{
  "n_layer": 13,
  "n_kv_head": 2,
  "activation": "tanh_gelu",
  "norm_place": "pre",
  "attn_scale": 0.0884,
  "tie_embeddings": true,
  "init_std_o": 0.00537,
  "init_std_up": 0.0274,
  "grad_clip": 1.0,
  "batch_tokens": 65536,
  "doc_mask": true
}
MLP neurons of a small language model. Each row is named by its layer, matrix (up: input weights) and neuron, and shows model dimensions 0-255. Each number is 128 + 32 x the weight over its row's rms, rounded and kept within 0 to 255. Numbers have three digits each.
After each neuron's rows, "fires on" lists the tokens most often at its 100 highest values on Wikipedia text that the model never trained on.

L10.up101:170092132140122178207099158114110099159148072146129174121125146123132131121136142083094132167108093124143108116147112162083128146092149138109089179154093119109115123110140155156124155149129130138119146121126158203146132114098163114152110170106162158100088123138168181135071110184071102153092110100157145104166131146120070122101162110149123088159092075161120088112110225165125118115170135171109120124066130113088153104138184164101150150125180162160154083107142096112119109091136127135079160124103118151096140159119154122178102139103159075094132100139176136155146115041154070169200125142128146109111130081183083037156111164121134123151095120116142091120124121114142060064178158072152239098195152132180151082118084160127111100138097086158160152115108074172122088107089106
fires on: " st", "st", " St", " w", " s", "l"

L4.up610:120176131088145142142103157169161093087093072123144123154194164136073084084134084145064060143191113095116083080115156163201114118103139042080126157142184134121142125140139113140111124147119097155128106201116093105180131108156146095122101122132057124121132113155103104126181129161087138095129104113165161129104164111089150128202137046178098182107138178147169165120127169172146112107135139116100148174116124122127177113109063145124131099149134135147167123114121174162145119146101179071163128103131084117085117117151197136145126120115156075143177059158153197123072109093087181164077074169123104116113157103114113122191107108083127159129114100172134098103098091119122179119181093132169139147149166137121151149177127179142093145121067136126110102119104075131137154087114158
fires on: "-", " ", ":", " as", "imate", " of"

L2.up702:105109106147139151204107164104169092105098133139101079168136150167089085092160178128147092155088105129120116121149086137156155096102167156121144109159147152107141113120082144150108083151195156168193168132126125118156201101128141133120126088100091097108122109125113112189123186121082164171166145025102103087126119143137126149073101116092140182171125165126065126191148121133159128104185124103145155077117137131160117105109168129134160159142117156036126118076110090123122155108107151165181180140169082131076094099113128087155143151125163078135099169137122181118145112117073127105054122109110194120107106101117107110163188146117077112136169145139193151128095149138113141135140169101153144127136112094102107162149097102171091128184148100081157101116107187044164167110199085
fires on: ";", " \"", ".", "\n", ".\n"

L4.up683:187113155146141137110150133152130115142089168106190181145191100163200143198209115171101186104063162095115179121149137127184123144141099100102135134121120078122102102094108148156130137124128120119125115078132174143070122125141141126107064139172112099110154138095147086095136148155127064174171198105135162114139159111094159138095076163082136162092134174176127087103169123101112135162105180124132186079131062092117140101137099183131122174125146099121150130156183082139144056089102079185145136161164128132112139069090131113109064100095112072185188114156156114115158141180100090132121185137153166104090107124130160116137140197121134128160130120179143107097095117155132097136111115144148126117102143091096095145117145121134138137145134046064098154091123117068089113113077069
fires on: " and", " phot", "ua", "h", " H"

L3.up676:073110094067162168128129071124149142096174184098128150145109136109123128108169158197098161095165123178166105137110101177097118087104126100129098129121142083105117143087094213183168073130100142084158177128109126139123077138106114139192125140141130133139120156126138165164094083110082092121140089125054148152161118110130155125114152133108147112117155132140137162130060102113113137136052136057132161054100137113164147068117132098062127108137118206122085143123129134147137092123114169105137092157151197097162145141140101080137155107160194151157180080183175151113155099145166127072167146163153146090073195114142132191075148171131144119157125141108088139183083120119133125076133126118102123186192132163083073105133096106140108131107107162130143144149099175135182065119103154
fires on: " of", "it", " for"

L2.up591:081148089154102110118146154131105146114138068133111173156164129165159162130102107089094116126169088112081111121134055120140115139155149109097049119130125085112131185110082149150189109102159123150166122102112074077139178069098125139149147126152119095144163166060154150149162140103081175107110140153210102115132128116120087163126198170170124093116119136119168089089098126141096135178150091146145112099140168151134130131146182207127150189134198144110134140108089112133062132078128166109141117168169143129136094117101072170165123145053150110152118186101168117074050117138172103092161140140104134177119115114128149082143120140154147162142079087063090193157111108127117091141146122173109110078131094130157120064102092146099139109190101158138160082187129112091096136178187141
fires on: "og", "ig", "iber", " Germany"

L2.up986:116165118125203173120141142117179061089156185112109153121094141107139104107138129077192137148133087165172114127137122147167114063116123086178084103142105164084137131185134100156139162096111091109069085111119201148087083099147138057130076106081156143083149151148087135080089145162133111161168151152143139093127153146129128111143148054125130085190141104119110141120163100125124122110066080128116139083130147133201117134162172152044126117098157112141108115120145101218127109090090127115133098120118124088133116100149165151180127097163094105135107174131096112144107151202169148113095130134153175093145135167103119150101159100162192114160167160156080121132170100095095141074110134176157168067105180174122104154135143189167147172154131101079126132135055135085124082123163105
fires on: " St", " st", " Website", " High", " District"

L10.up831:165122138106171125133147139175126172152122185166130156121131091139071160159171030124133091122132131096123146083076135139160143134105141090092170085141154119132102093098158178121126087106160080143125114117157106180125102096127152119110100062146039145128190144136168099127140100108109152119198109154137152180145141124090123097093193119161047110101157134177134161103179154199098162104119142085132108110128099093168101130148113138091170105062147152144120136164079105099137150179129145147135101147141012165074137171106142100164166104147159106126122131143105156130088089142056049092172111122147133069178198156111192129164119117144154127124121098179145152125179147132150119150081136111148133166117113091122118107149157167073125102081156109120068139167112080124095131111119165
fires on: " h", " H", " As", "as", "us", ","

L3.up767:044141094159167146108139110109094138112114109069089192115173182169151158119117152131153199148085167122120140156112175110078143169107144103137098118148061153168181160074095153146137101138156146080080087112125168162202121095136103146125146174151152080094123168087081142144099169152125160139120133136154199138125144079123102110074089128088082119169123105147102111111155103192138170168082114126115134136089169127138124080172142095194161134180150181121170079129101074123124095200136134056129139117158119092071157128099148120117110127177136118138133120091101164114160103112161129181144099158150169118166120134177104137111110155143073140163091124046121099130124078128118123110192181124099089125139100178091109110149103133129115134170036094137152149169088127144160107122074114
fires on: " st", " d", "st", "ent", "-st", "-"

L3.up81:098090133108100116168104154053138118104155085141157050110157167139140074097157112117177136140138110163114103120147081151143113153103119117161127177212055091129129102123100133107140102133155127102158131164180147133096113114110115144124157203114127177134129062097108169223070155101105151154107187179148161148154088103145108150058107084123097158189161161151131144086159113134185136155155081149144132189123100109240103147169083199110103127101109092124088115079119110140146163123144141131148109096148140061118159149145126076153092134166169083153117129089163138132099147118052110187132109133176113133157148108177118125128130145108068154137125081094137173160085115118106175060184194131119120154103110120140122141084089091143103131146165126126124097190115141128112125107116112
fires on: ".", ").", ".\n", ").\n"

L6.up540:150099111099096142140146162141059109097103153169157105155132137145120025144114117143103102130139165172071139130125136183143155140164194144131126101096065156143130160134116135148052108165145109151128138113090119166123138090144203147169107052137141121130144194093131141122103126128157116174090141124135068177137076142133108137111077112148161194095152118125134201075084157043167171071109124150201105115148106102144116122130104093127123088132086114112073155087107162065110114117145130158153129122098109117161101095152143160147045120171134112143106125143138112090133143073134142191172150091131136165142156106161106149181154114146193130131093147107164123100131089098099132120126038142129130123158155165079142136109057090092154171200056132106130106161131138149196133124095158
fires on: "us", "ing", "ic", "ar", "ro", "z"

L3.up919:118165106107110152086141155120141086139105120086136140076129161123084113148144157100113124098091053159136127124080120164083125139092157115117162145154122087178141118091136138123121134162109174132146132081153138141125150184093057088099099150165173133155115184172157146094165142107180116133111132064150139088123055083154117144158102110123090189145103200135067145056146174126063160135172167133101178132149152147129129168113122167088152123107153123167076132076129159150141076109060137090131060156161073120122187106124190076126196104128180142126087097117154166070152183116165119121109157114123142113158146107139118148099129119101132110166133181113079152113067157150099157107046158159125097112152199095094116097134145191103101126134119123103123157157163098084126206134117177
fires on: ")"

L2.up279:121110067123173125151167120095120067130142117144187113169121138131119095119110078104073083076095166143089132126122139108094088112111130073135098179128152121140048112134159123149147098179144107130128099113114148132105100120129157087113129160205176176166121101153110130071180066121117048120171086141144132102170141115062101179110136129093125179158123138131105191115157142161095112095142145125109172089155149159194156168135160092149092136159203158118076083093159121204170108066134092036127058127098147154095173159132063158120145124130120142125154138134129085087136121112126077135168062159129147157168104127161130173108099074155200123171142151140116083149134118132108140117132132123145119140134181099095072144077186189141096106135142146120104115171112126093161139141179147
fires on: ";", ":", "″N", " /", ");"

L2.up524:052162124130081096117127130151173098132116113108090162170188141150116113148105207072078172143120100181132119124126152183088148112079086115140134107104162113141163091110128109107174048150130081170180139163101120152095122153116058115115130131116115177088184110118113166154135131108064112175139150130080145102158100170155119090132075173105102153110107127152125183151071143127147108148130122181128078147100094154198109154106148158176166207146173142156115083095092139094113170100118131155082090139094156136163171113131162181090110135095102160106085065108160188130130122123095098052104122177133179102117106114155085157149169189188109140113142120081123180173122141124128126152151121104105187118109074142107119094111139097158158163115100115115108152112163132086138035152139105
fires on: " under", " All", " —;", " over", " all"

L4.up758:092143063138122132112164207159126147144135158108181147092097150105046141121166132097092134123140123108105146100118113134100090104139110133161102103183138126167147097115131119132143137148216120120112107126136129169096112092061096131136116132137132103068094182077220134118155163097096150139086144124089135154162098205164127156163165154123137108135083130141110154096132163078175159128123111157167136101114122158194113112149074127182114094109143069144109132070064169087146157205106167141121097127184130110193084135138157119156141104149105138123131131091142122150126156113151079115097182115176114134139100142150135143120111095163150072185108130100188034196135227076160144100159122104112146183097146098076130187121095080103079098150097150143107107095101124148144110098127132
fires on: " of", "5", "al", "0", " |", ","

L2.up256:078119138165155108086178157102177127092140124125115136090118108078168136215151150121084046143122100146114139133148065170209154149166059138142125113123072122204120124182110128143105134106122127119131069096198110151161140142164135137150126142082126088135125141161088136133125098122177158108128132191137143120159084103167073155116116122106161166150114089114128132100161124123157115120186144120166093095135131136142145121153155134180145125133158110137079029099137071093132163065194096108150118173088161142156085100087126138137151116060049099188141148126162110097155107123089172163128108156103114143130133155157148084132115125127055118151161127159153133127046129086152184140148163114117154154151123067118146193130093158123070088132156086106163084142115148098101160077072096
fires on: " |", ").", ";", " |\n"

L2.up740:105150109101099147103142141185131123141154130169086124179211140206103112167080154095100109113099131091149105119125099102174140113130125130106226137141162156142124137179126200160089075130156140166162129153147134142137189099103130124131110195087081091107087105146086206115098172163110138165141058122163136127113142196125084136149111120113129122140165148140060132133158150125146136083156171084119141110162105165097100108090177121120128166102143097153150037149172130118133141092126117118120153119155118095124123131148131114146169120111211146136103177124111137123091172097127138138059186145149176184091123132162156102111171085127161146128156110109097152098107072097121087086057144100135120098145122108155138138077057093139064142141034140131141097181114127135138103062082088
fires on: " |", " —;", " |\n", ":", ";"

L8.up711:085096124122155114123142182125155113152158107132108125114094170164182142100126137121061109149101108148127195198108137153109160101156175121125156147129148112142104096121170158124163113122105066102148158134143096190089074086094126062079167151116120098227112141182133143091067201088125107112128126114109106112123117111154071117181154181159108140165119114140027145149090168103110169104170193151084107083160117142071201112113152074142133162146182147123116088185094123159117119142063107177133098123171116110149142136184117164138178108172148124143145106103142131191182126142115166138126107143155087141107211093105127134053139150102125117102095133135153078147151114121143124106193158097120093163132122141110098119129112149071119084144113145080105137114088083148153128127063086
fires on: " ", " |", " c", "c", " of"

L3.up987:108109127073155104168137147081140118131129077106116173137130199129149111116161176142122103111091122146123157131158147171140070191117113113091127153144197090155123153111153157158106107106145146103059109107035140101065131101108161077109119152145124169073078124162120137120126107136164130167151110179104093152166189162107148157140141132102158119148099088056148119096160126080136152141105149161130126132117098115218052115141061105077091096123145157132124111184132129107166117126124139061133085133139117106110145128100147118076156068109112119172136136165157099138194082127146117098109143140090112090137152115144199170131136099164110153180149164083147094095113115127070150099141107169069137110196164177150070128075094130177187168146067119139111183216163142121159120140142101
fires on: "==", "=", "==="

L2.up84:092095144136130195188136098125108108142151096151079103170189091120104076109126186082132143184091157162162096099141052135117123178080137137128120125114140150102088149132083148149097093161178163161167149143140079153156212121148142123136089162126090122168157134101115135167119143078087170164122142088084130096142109141134120110113084135153118159119139111105130142115062108176162134120190147119118081126117144145146095137126152176113176139125113083091112072095156102101171115090114136140187159107174120160091136120156143054145100113159197121193077160131130162131094127114066151115142161150114108164195072127120121117154163151155101131168169057107174135137161137126119120070130190071132108138090104086155093147052048128160074195137143148084133114114059167104116136119143142
fires on: ".", ";"

L10.up145:117087129213189090196184113168081138136118155118127091142150057101129076077175143118104117125134180142150171129121101137148108103128088084124146082123110165154104112151144151207133131171091098089129116149163138149131167091096094085181163052167132186067093154148134166123158176147091086119101107172137109137182139093130114157130179135092127117144135078179182204125102142151119122091145104080113128162130099170129118105125149138138169131143101096126116177112174102090081121176104115142159060105125116167188132106103178121140119162148134089135177149163069094120185097186113164105120120168134118125107176194123195129124101151141162168141145087116075088134128165095161146150091102139113143088142074123131091102051106111125114060117155146138106077125128153119102109077145130
fires on: " Al", " also", " pre", " al", " recogn"

L10.up892:133117163116122181101122151172150156096128149077114154145152123137148132139127125147115097094150087155176065078161085138138143066169106102133164132097063123102103104158170214122159149156075106086141107155131141130094090145111185175114153107158091088099155059156118108066102153096129091152113136103092092098191088141084103111146172138145171132124156103101131132194053131062117168137179132138131123121103125112163157098220169198105069103077113140063129137147113141121181154076154137095140133143117136086144139167083132154144172102128096154105169186122158147135136180112162175161160162158102078120094155139108143113182128152103116102094139151102132106132062122114131154125156120155100135118105106093082129161133099156127122220091200156092133136158107121072204145144128167
fires on: " in", " of", " from"

L3.up179:134228124058129073145131149159166159122108066109098091146114150109114149094147179123158177151145131140094112063131087092129144144094207134151119169138146111166142134125139155142136120130101169141098143112128139079121053117112095145123144159090132086151101166118120150115134130169083169127151052120110116107136200138122118161141138098164090128115113144167168181095155136106191127044129136166143111142147127113165097075143173120084111124115077101108123129148127154093182117152125148118133087099204091124093124121106104188145171116153102138112129067057095124130137134089180150168158109158135194195144141088117087119155102128166127136098114019194147037174119160141095144119154111150169114163155084102093151151125095133136113080135138146096132164165142111142180075079112112
fires on: "ast", "ol", "al", "oot", "le", "ant"

L2.up184:093172138099154058128085060105164124120124151113115150119124106158140151186139162155150131079146108112129126121113160148144140149145147108169128079100066131129188154142123160186149097125115169091165080103206104144195182124083155168115113132086114073131172167119133178140114176162085111157152122068112086085166142105112138077123086114066186171153139107113108119044127134170153141051161152070146109148132093114086100137117111085112149153168078141150140117168110107159121126074176108081160148103157121150104159141156126140146190154156061110155120173143138106106153139112116169145129177151071131140074176099125109151156149131153134152136159099116099138148106149136144160046119082100200174137206121127114145129117068059126133136127116112111136101126148165133183125098053082
fires on: " |", ";", "|", " —;"

L2.up815:148115119114173181144202120099099147155149030181116166064069151150079078079155120146110133134122134133170142142104137114182081127115091122124111086138050162112109194130126215153131133094154099103132120098145140105116151126209141101154113155163118133085107167125073142123159119165179161092126114135094118161110091185098124170112112102101129123148092138122180135146096123110112136111124182147111122077142118165199103152169055163056057163102167095180108134149110118126135178145091183111163116131123100124140112059181124158169150107104141085136174107097100146131127178119139159098071129187169117082116155119121150157100138051130175165162151147166073119100169176102095136133144126155100122104174122136110099073147093166166121096101140147122132160136127109098130090103143075
fires on: "==", "=", " Website", " Country", " Arts", "s"

L2.up1010:092148104145180141150104165148126174126125060127106110115086105158142096173137115161172098107115143117118122106124093116176162054093165126170186115130137165124109126186166068132102146141155063170101154187156160188147124108149150121138164115157124147158139125133057099131135126099114126144111110092172116075155132099146124119096113132153090169167140082170082142069102122117112123115067119112153114163155163115213082174108126126082170121100132117121150149126117131143177123114165133097112165130110133152099101111082115146135102141166138122066011153200128140163128111165131110097112125098193124082091146149069094151109121127132121131163112109073083166181140065068068131126120164124153156103136141184051167092110129138103112163145126126064118188089094168171148129121222122
fires on: " St", "St", "K", " dist", " st", "-st"

L10.up906:133111116085178144131086168143136137030119112151060153130114147082103203076100145125115152121108127119091155096190119137148148135073172111096158152118154075067107127112144172146138120112115119176171147135122110138114126064165180195118122168119129092133155120148099083186168139174115098125080135132178140151184061140142163116138145094091103110110121099099140125101088145113185195181131117123104127044109120132126168099130092135086093101135089193126152141125137068080136133071135154100143118093154110176119102113206110133155154122088146158157154114109128231111111161150097091118125118132157143132078169101127140119162089122139156117178143152109167117115133174083101194105172104164042165193179133108127114134151151125089145117062101121137146119119102068157135181125135132
fires on: "\n", "==\n", " |\n", " |", ":", "-"

L3.up235:106133087148159177169151128109080139151187062133112059078122135094067111125139134122111159101087177128124176169117072182089150145140126049185112129098146083124132126110065112163153147144155117082151090117126162097162129120124138112100113139198194154127137104117145129112097143137112116129140142093166130103128175095120077093092145127168122153136135120054139148111145158127126122106183096121098155067129120130216105125153161077127140149109092141098203160155154106160146132084152168121146121072072122065096153157150108094153093156157158097111145107142138111067201165160102133078168108097101123105149099114155153094160147107063135170178099066177141117138152103174145103093185090142154161119120080062139121103121109114181143175212156177150129124140142120095158114100074147
fires on: ";", " be", ");", " was", " were", " been"

L6.up968:151128094125162128090149106192133155151162137098128141179107122124109160114182129134132149135150131172127108068128114110091144117124129105140147107104131109130120157106049142060152082193077137125166072090162141140154095077142137107095176071133133166095123138122111164105131121114107106147191221083154138074091093101133140110145143143109148121067113119117213128129078155050131157049098128113162151168145182129170135100105132110154095130149114183091100177117115157102150185056141158096187087162109118092133066122183145112175182141116154123187148148099146114094161122124138146130118156139104167108114085078078100225147133167113151082139077157129129148123083146174107068104130108129100170081153095144121159155150105155124146109071099142121151169185146119112178126118100072
fires on: " of", " in", " for", ":", "ck", "y"

L3.up765:075112175192143097096102137124087112158109109114108178069137135117163167127126132091107144142148165131161154148109122127137100149108097132098129146112163180121124050143076067160155208103139132067156116128159120163188112124184140151178096159060131191161125141149172169143082138127127161100108147157226106100154166122136143139106115155120100109108205163202110034138095053153155096151126087141133116135103154154112138139179087113139181142122142139149141098151169082137167150104155124056132147099085110080143129112151138111067105166151089143131172143131113094195123149130162056146168057101087096087143133087125118128183125124143155158096105162152123125107163115079104114088085113133118115071117111116168110101113134138164097067098149120079120121098106129131124182166143174
fires on: " is", " an", " Pop", "ing"

L8.up938:119112183097096155168094155110109146130084163141122117146078145143057156129150113101101118093180125127116114056121115095113130126141183056104099148090106147123172141189083125136074111149140183070070153151085167144110111104135113142063133110109141137130105159100183105084090097151168165123228150149149121183093155101145115140153129178088093167160106088124154069136128131102133101135250109117072102141108175138168167095166103125142195086097096103182153099122139140149137124117144077108120131152171142089129121095127155137153092095124164127136097110172172128120110126173146188134153127130108110110141160140150147189166068139127141130151088156126130069130153041148087097071080133117175125077159179156128144114130135155113158166076136062075138165150172142122106119115146133
fires on: "p", "at", "ot", "it", "ul", "ur"

L2.up274:128115141080187134167116120098188126070091174162157111140126127147126087127133129115117152089131146162149110143116091065116052178114130092108126134134134110143109081137108143163132112121136133148123138083175136142031135150124097055113098138139180160072085125133100132141096123122128122096194066099164158112127150181074175108135126139103198153118131107090144142152133185155112142104105111126098195136111145114177128100107132123155119125129175128155109093066109040104162184150149155076165103153201175153088088083111085126109113117086171124159096176142155134091148151121123108100125166129163205106197147104111134115108116142161184103210119118091138091097169127126129184104157159073094132135130114132094093125083108144191166144148132148102140123166120186129105126043184071
fires on: " |", ".\n", "|", "=", ":"

L6.up644:139141056154130128138107118129095113123115129082111142092171148084138059132100124095112138098120159135162115071121087124133184114136120136185129219157126091131119144180148167133097017135149110125165137092143164154146120048088201121166123157156181110150147106160192106157110165070135184171075120128150092104092121092110132035124128115145180103137122128133091120124150106145122130090130149141115108203159137091143199140138120206090115169157178167169082095081139132034144134156139159146107105137140112186138119122182090162173091149118125115123148104151147182150151145130178117146129092092130119088100164164068092117096114143139112134105201083120138120141139101067109123083117168134172093142129079127087113137111115109121109147115126166123151149135165142101080098099114059
fires on: "r", "w", "iss", "iv", "v", "c"

L2.up930:091149034184087171126127158131162080172157070091075179135147127152093171149118142129100122099163101110135083052087113142030175119144210120110166148088149138148123125130181139149138150159110138128159132050159172116081113110094133111103140159142162188091173082134168121098125146091180109128074125126118122086082171121114093145150137121148087111132108134124133189111121180073108095110160143106113154092148151147119138087133110155125186123161145108142177087123103153138115149123145130075117090132126086119070156186140142109114118219102116074136066094151139164125080113186193135081152133101090128131129137141180192115081108087120139115106122128115114124088127162196110196122098169144150130134142198100120094154104126124146130076136076131106148109191154146146148134161113114
fires on: ")"

L2.up304:069143145131117127127128135118129093133180150077152058133127105126147105051175170184073156136108124118138147147199153106095153130091149159161126160141203116154104103124138084167028150112120150117114126131101145094098145151087155211112103096110148203125158078210112094147200081082185127166159113104137173082128138159084090196161123150146122151132136116090152138115126172130147078148129163165096165101117208099168130095162122121164055132113084083152136088064163085141138118136147120102136145140089083114166121139114137128085141166111120162108099150090121157122122113190133080092075139127144120115100104125123130142139171144173154155136127126132112071135152109125078119176139186130161203131114134063151108096096150095128162104162049126103154091133148133109090101139149155
fires on: "el", " El", " el"

L3.up476:126092047141150202142117144103054147116177109163131098154137111125115114051120174109112103113147165105167121161124128119069125133102123085093186144104194094151150069156137137095171124151122174124176104146126118106096100169085082106137140136109117127109132126138185146103135121089154168134115061131088121084080127142075103130134121138159140102127128171149080131157152160147181142139187122163140101167183131135136126088103181121123130184106171121140151128120106194173101141109117059138173133149215133108168103127148163052143132162180082145107066136126123142139116186161167090152160150161053149093140145135076159120128090121130103046144084143134156085129100170099149070120104162114113069122170156144102153155152102159076097116172066111139037121121127119092150171125126115
fires on: " ", " |", "0", ")", " No"

L3.up833:142182122135133171138089086157180118151127200106064116159066107146168166072084175114094063121161139050155143110102169099140139136162142099145108151110170105094112137149128156171114143122116096100158155129148068113126128162163069133139092133112112137105137150082114117095178117096200115167183115154100166143044158192131139172092127205141131114139145079192147073133177116139207150086149132118043121148151142108165080112192096194128111157135101102113092114171120156122129109114116147102131123172114147143193151138127123105152180153079134142103085079121134121125147144129102117107148056127055172113149147133144118191151096108136142136113178083099099118146141104121077085115159133092178113176177100077080096115124143134127129170129082113091146114151111072121144121133091150
fires on: "ot", "one", "umber", "ell", "ick", "it"

L2.up953:084114165070157156189063182192168123159133101131117119181126089112181148143105137046135124199090132145163113115202142118119178115097184136151120103096100136098196099119075128181185062199150134144086106197117141116168191123130125109105113125091123163158128168127108174150151087082090129116063126103145127146110122139114143129103119125106165144124135093188116154154102155195167162124152133111144094175140145169139113140126105146133178132155120134128084053100106064106094172146132121128165086138113144126124118106107179073167125122119187114111083152101115142147119085125104099091073140157101125103130120127147168129130101139179081122064116110106180149107145111117090157151150147120152113110029124098099159121078056081170096154118130139060113139115129182121156162106130099
fires on: " between", " by", ".", " among", "al", ":"

L6.up120:141163117151115125093070170128130161087141151136129121117104108149130116134132112149110181105129099140135085177143100123169096145105050078130181098092087086132086122107189161118136173154178111146093114168104117163180157110106103087132169117151179186094164094164135189122120131140156130125124116090169120173200119097109112114188160144127087179137111157151192103090135120075101132135092158158117117142094111077109096142159157146111083143057122154138145100168131150124131106167074148092139038161153097107130149168116169080084149049119096090115126113192076113130100138127120047120098149161177102118165099141133114215161171157120158093091108177159142110075181143168141152102067149111151075118195099124161125120098129182135053113117116150156132108169123148132158101082124123
fires on: " h", " le", " a", " an", ",", " or"

L6.up113:121156071159146175177118167169096118167109144148150146085129190116141117127160151089094053131140166121148180157100160106163135137137104092142110164113111100136151164117148174149176105134135145156089092123151128051090152115124154100110066110130096070184163186169136130160146129120105125070120149121093129133118179154128170131080144132090123115119135102144141061137107139122104085102193196168073189117148153157166160121141135196082118150163131113084124131094150127071121163076132168137156129078147098105143130128158170177150117126097106134112165110121107103121052147137102119088088132090127124083164124140103111130152125135124101100127192145073136083150103157094142155161039165162163044126151097092078159051146085117111136129142168111155088176115148154115114124182080035
fires on: "v", "r", "l", "le", "ip"

L3.up819:098068128142141142134106127104122116086115108172112065143132112110166086124070155073138119092117130100174132128148119161119165128109167114200094015103131122121177115164100152182099110194129144106102120183082089168182150112165109142101114115137180122168147164173077153122123126086064142135116187135094071153141108096138140147082133148111153103166147133113135141104153170166130106135135127124089138151141130085153153087143189169128159090128102086126056089139151133125142152091165097149147169119176096218152112134125096061121074175152146158135113167111066135102114127104123180150150121171148138157147077151167177117131162166050132128108170090114154087165154208102105143141146126099147141171054103127140084152062096158137085114166135102122150100093097150101080167128146162
fires on: ".", " In", " Stud"

L2.up375:095087116080147110167151150113141093089158133144129148090137132138143083145137113165054136102134114145173109171129127112143103116104050140050124164126196094109117134140151138126137128164111139139119081121130106136106075138137101118061140101092087116118134154155147106142100200095080095158138141168079099112192153139104144093100161138106182134101139106152160098182140124113177085182083105150137103142084149088091045148135093136116180076119102167159185148212150099111145049100143178071209097170154119151135146100164203131104158112092092165179082162122141106126103087115196160119132154112136127078178116137107143129084130086111111101219086153125105098132122142130104164121115141121149155125160151153130173117134151107123151092147114132104056120156130198113175174120135072
fires on: "==", "==="

L2.up825:193154084129179071128099094118160121171192096076144178159122134119194115154150170115150134165214109103098112069155095175123116124129182104104152156118101164147117107171093156140143112094152118091144164124129062182113113130210122149173097121095170153151129107128124094115097081152117107142111110163178129120113117132127129117106135070163079156142174199139126096047108110172157121159097120076121140110077161122187093100099179108084130129138078134141081061147090074114136128178115096133137128072101100106138102134105154142135135131080107129115140126090125029169156153207153143124128172136129174144110100121071195148142143089118079116098148148127145159166156147034136135130075135140148139129116086125127175127118173191120092093084146145147122125120155138158079126149116097
fires on: " an", " is", " mark", " high", " total"

L10.up537:140089094136143114165125180149133117162100147164126108169063149079097143134084106149122095130106190157132147183112130106087125137166120089120131131107129168101118073145200180172128140113093151102107108157147191115109094096157135192101157098199169130110108110120115068107126125126117077120116083127152114128150149169095094083130078159107122155148145164120147113074082144139127196162150135112170082087083078106170131075130169154108071129143128187132151100091088095142076125103134120138210070130204114145159129116135135145081118137120118145132151108108145151093143108167137184166134134144156134120120102113064137093157126143107121182222167104138096106069166149180091189187080091175103161082173135093096151104052134158104114122186114131131118140101118085127171104149111059
fires on: " le", " pre", " O", " al", " Le", " '"

L3.up364:140133136162150159153116129132205092104066111142194148163096140100157110091119072130077046096087200129113110151174098159145084150199145084107153158129198142130068083139104091158105186169177124135123127102122119140080059111116129061082100138120101134101123107150144176115088090145104117165116157124159124128134142163106145149110153141145163090194101100139112163096135167124155104082148126133116095139135101149159150136166152152113112140204125164155144058153152115167178188157117094118130090149076073120120126069110089087164161099068110093143116134071145142101147155108150135146099059130141094098115141107160110099114159145174119132181111040164144092131128109099113139145165119130154143172165117110184155154107114172090159181169076120124154154158090147113071124133188083
fires on: ":", "=", ";", " —;", "-"

L4.up1013:146080096131043136154087117127158181163171134072122158183174077135133064118153119119142148074097103167204113140108079113131144146170157169134169098164167119143121111122121124131127124139122134097064122092078155094074115122097100121082105114118125146100186127196112097092194102124111149132140090126091200074124088135138180107133136191109114110123096133107174108102128171124126164134140165166117160117118141173177140115160159123115061107164146130072114137141114155166136094064093115052128135137126110130128098115143092113137135121010164159128139094131167156133087095123164136062116177095131109123120185153124186109125154091149159124097108131109142079138095151146111153157166187098141156187162095160111160092143146063166111095151124145077193079171145139106151159128160175
fires on: "o", "p", "ob", "el", "uman", "u"

L6.up989:174168126096091071183124168133108093117152165113085161168150193098145176154124138120128085127128078161145141106129173165110122134155167161088147138139181149167117179138146123105072096061128096103094167122114128118091143091103146072107113137117159127169142147170176112123122101071099184097147137114115110167126114128164079151115089116109178073109109147127126118118116088111160144063095131176172106057125136175177169153146105100107140103128153141122149130136110177113057114093186154129124067192118156158206074100143138231187154131139119082149068111172159130123117111137167079099124116165135137113092094114171114106105169132048169121143137198065124141122065115124043152102113134174121109108145137122064083139141132148139163115169169123137114089136087142109125136135097152
fires on: "ar", "op", "ro", "ip", "im", "o"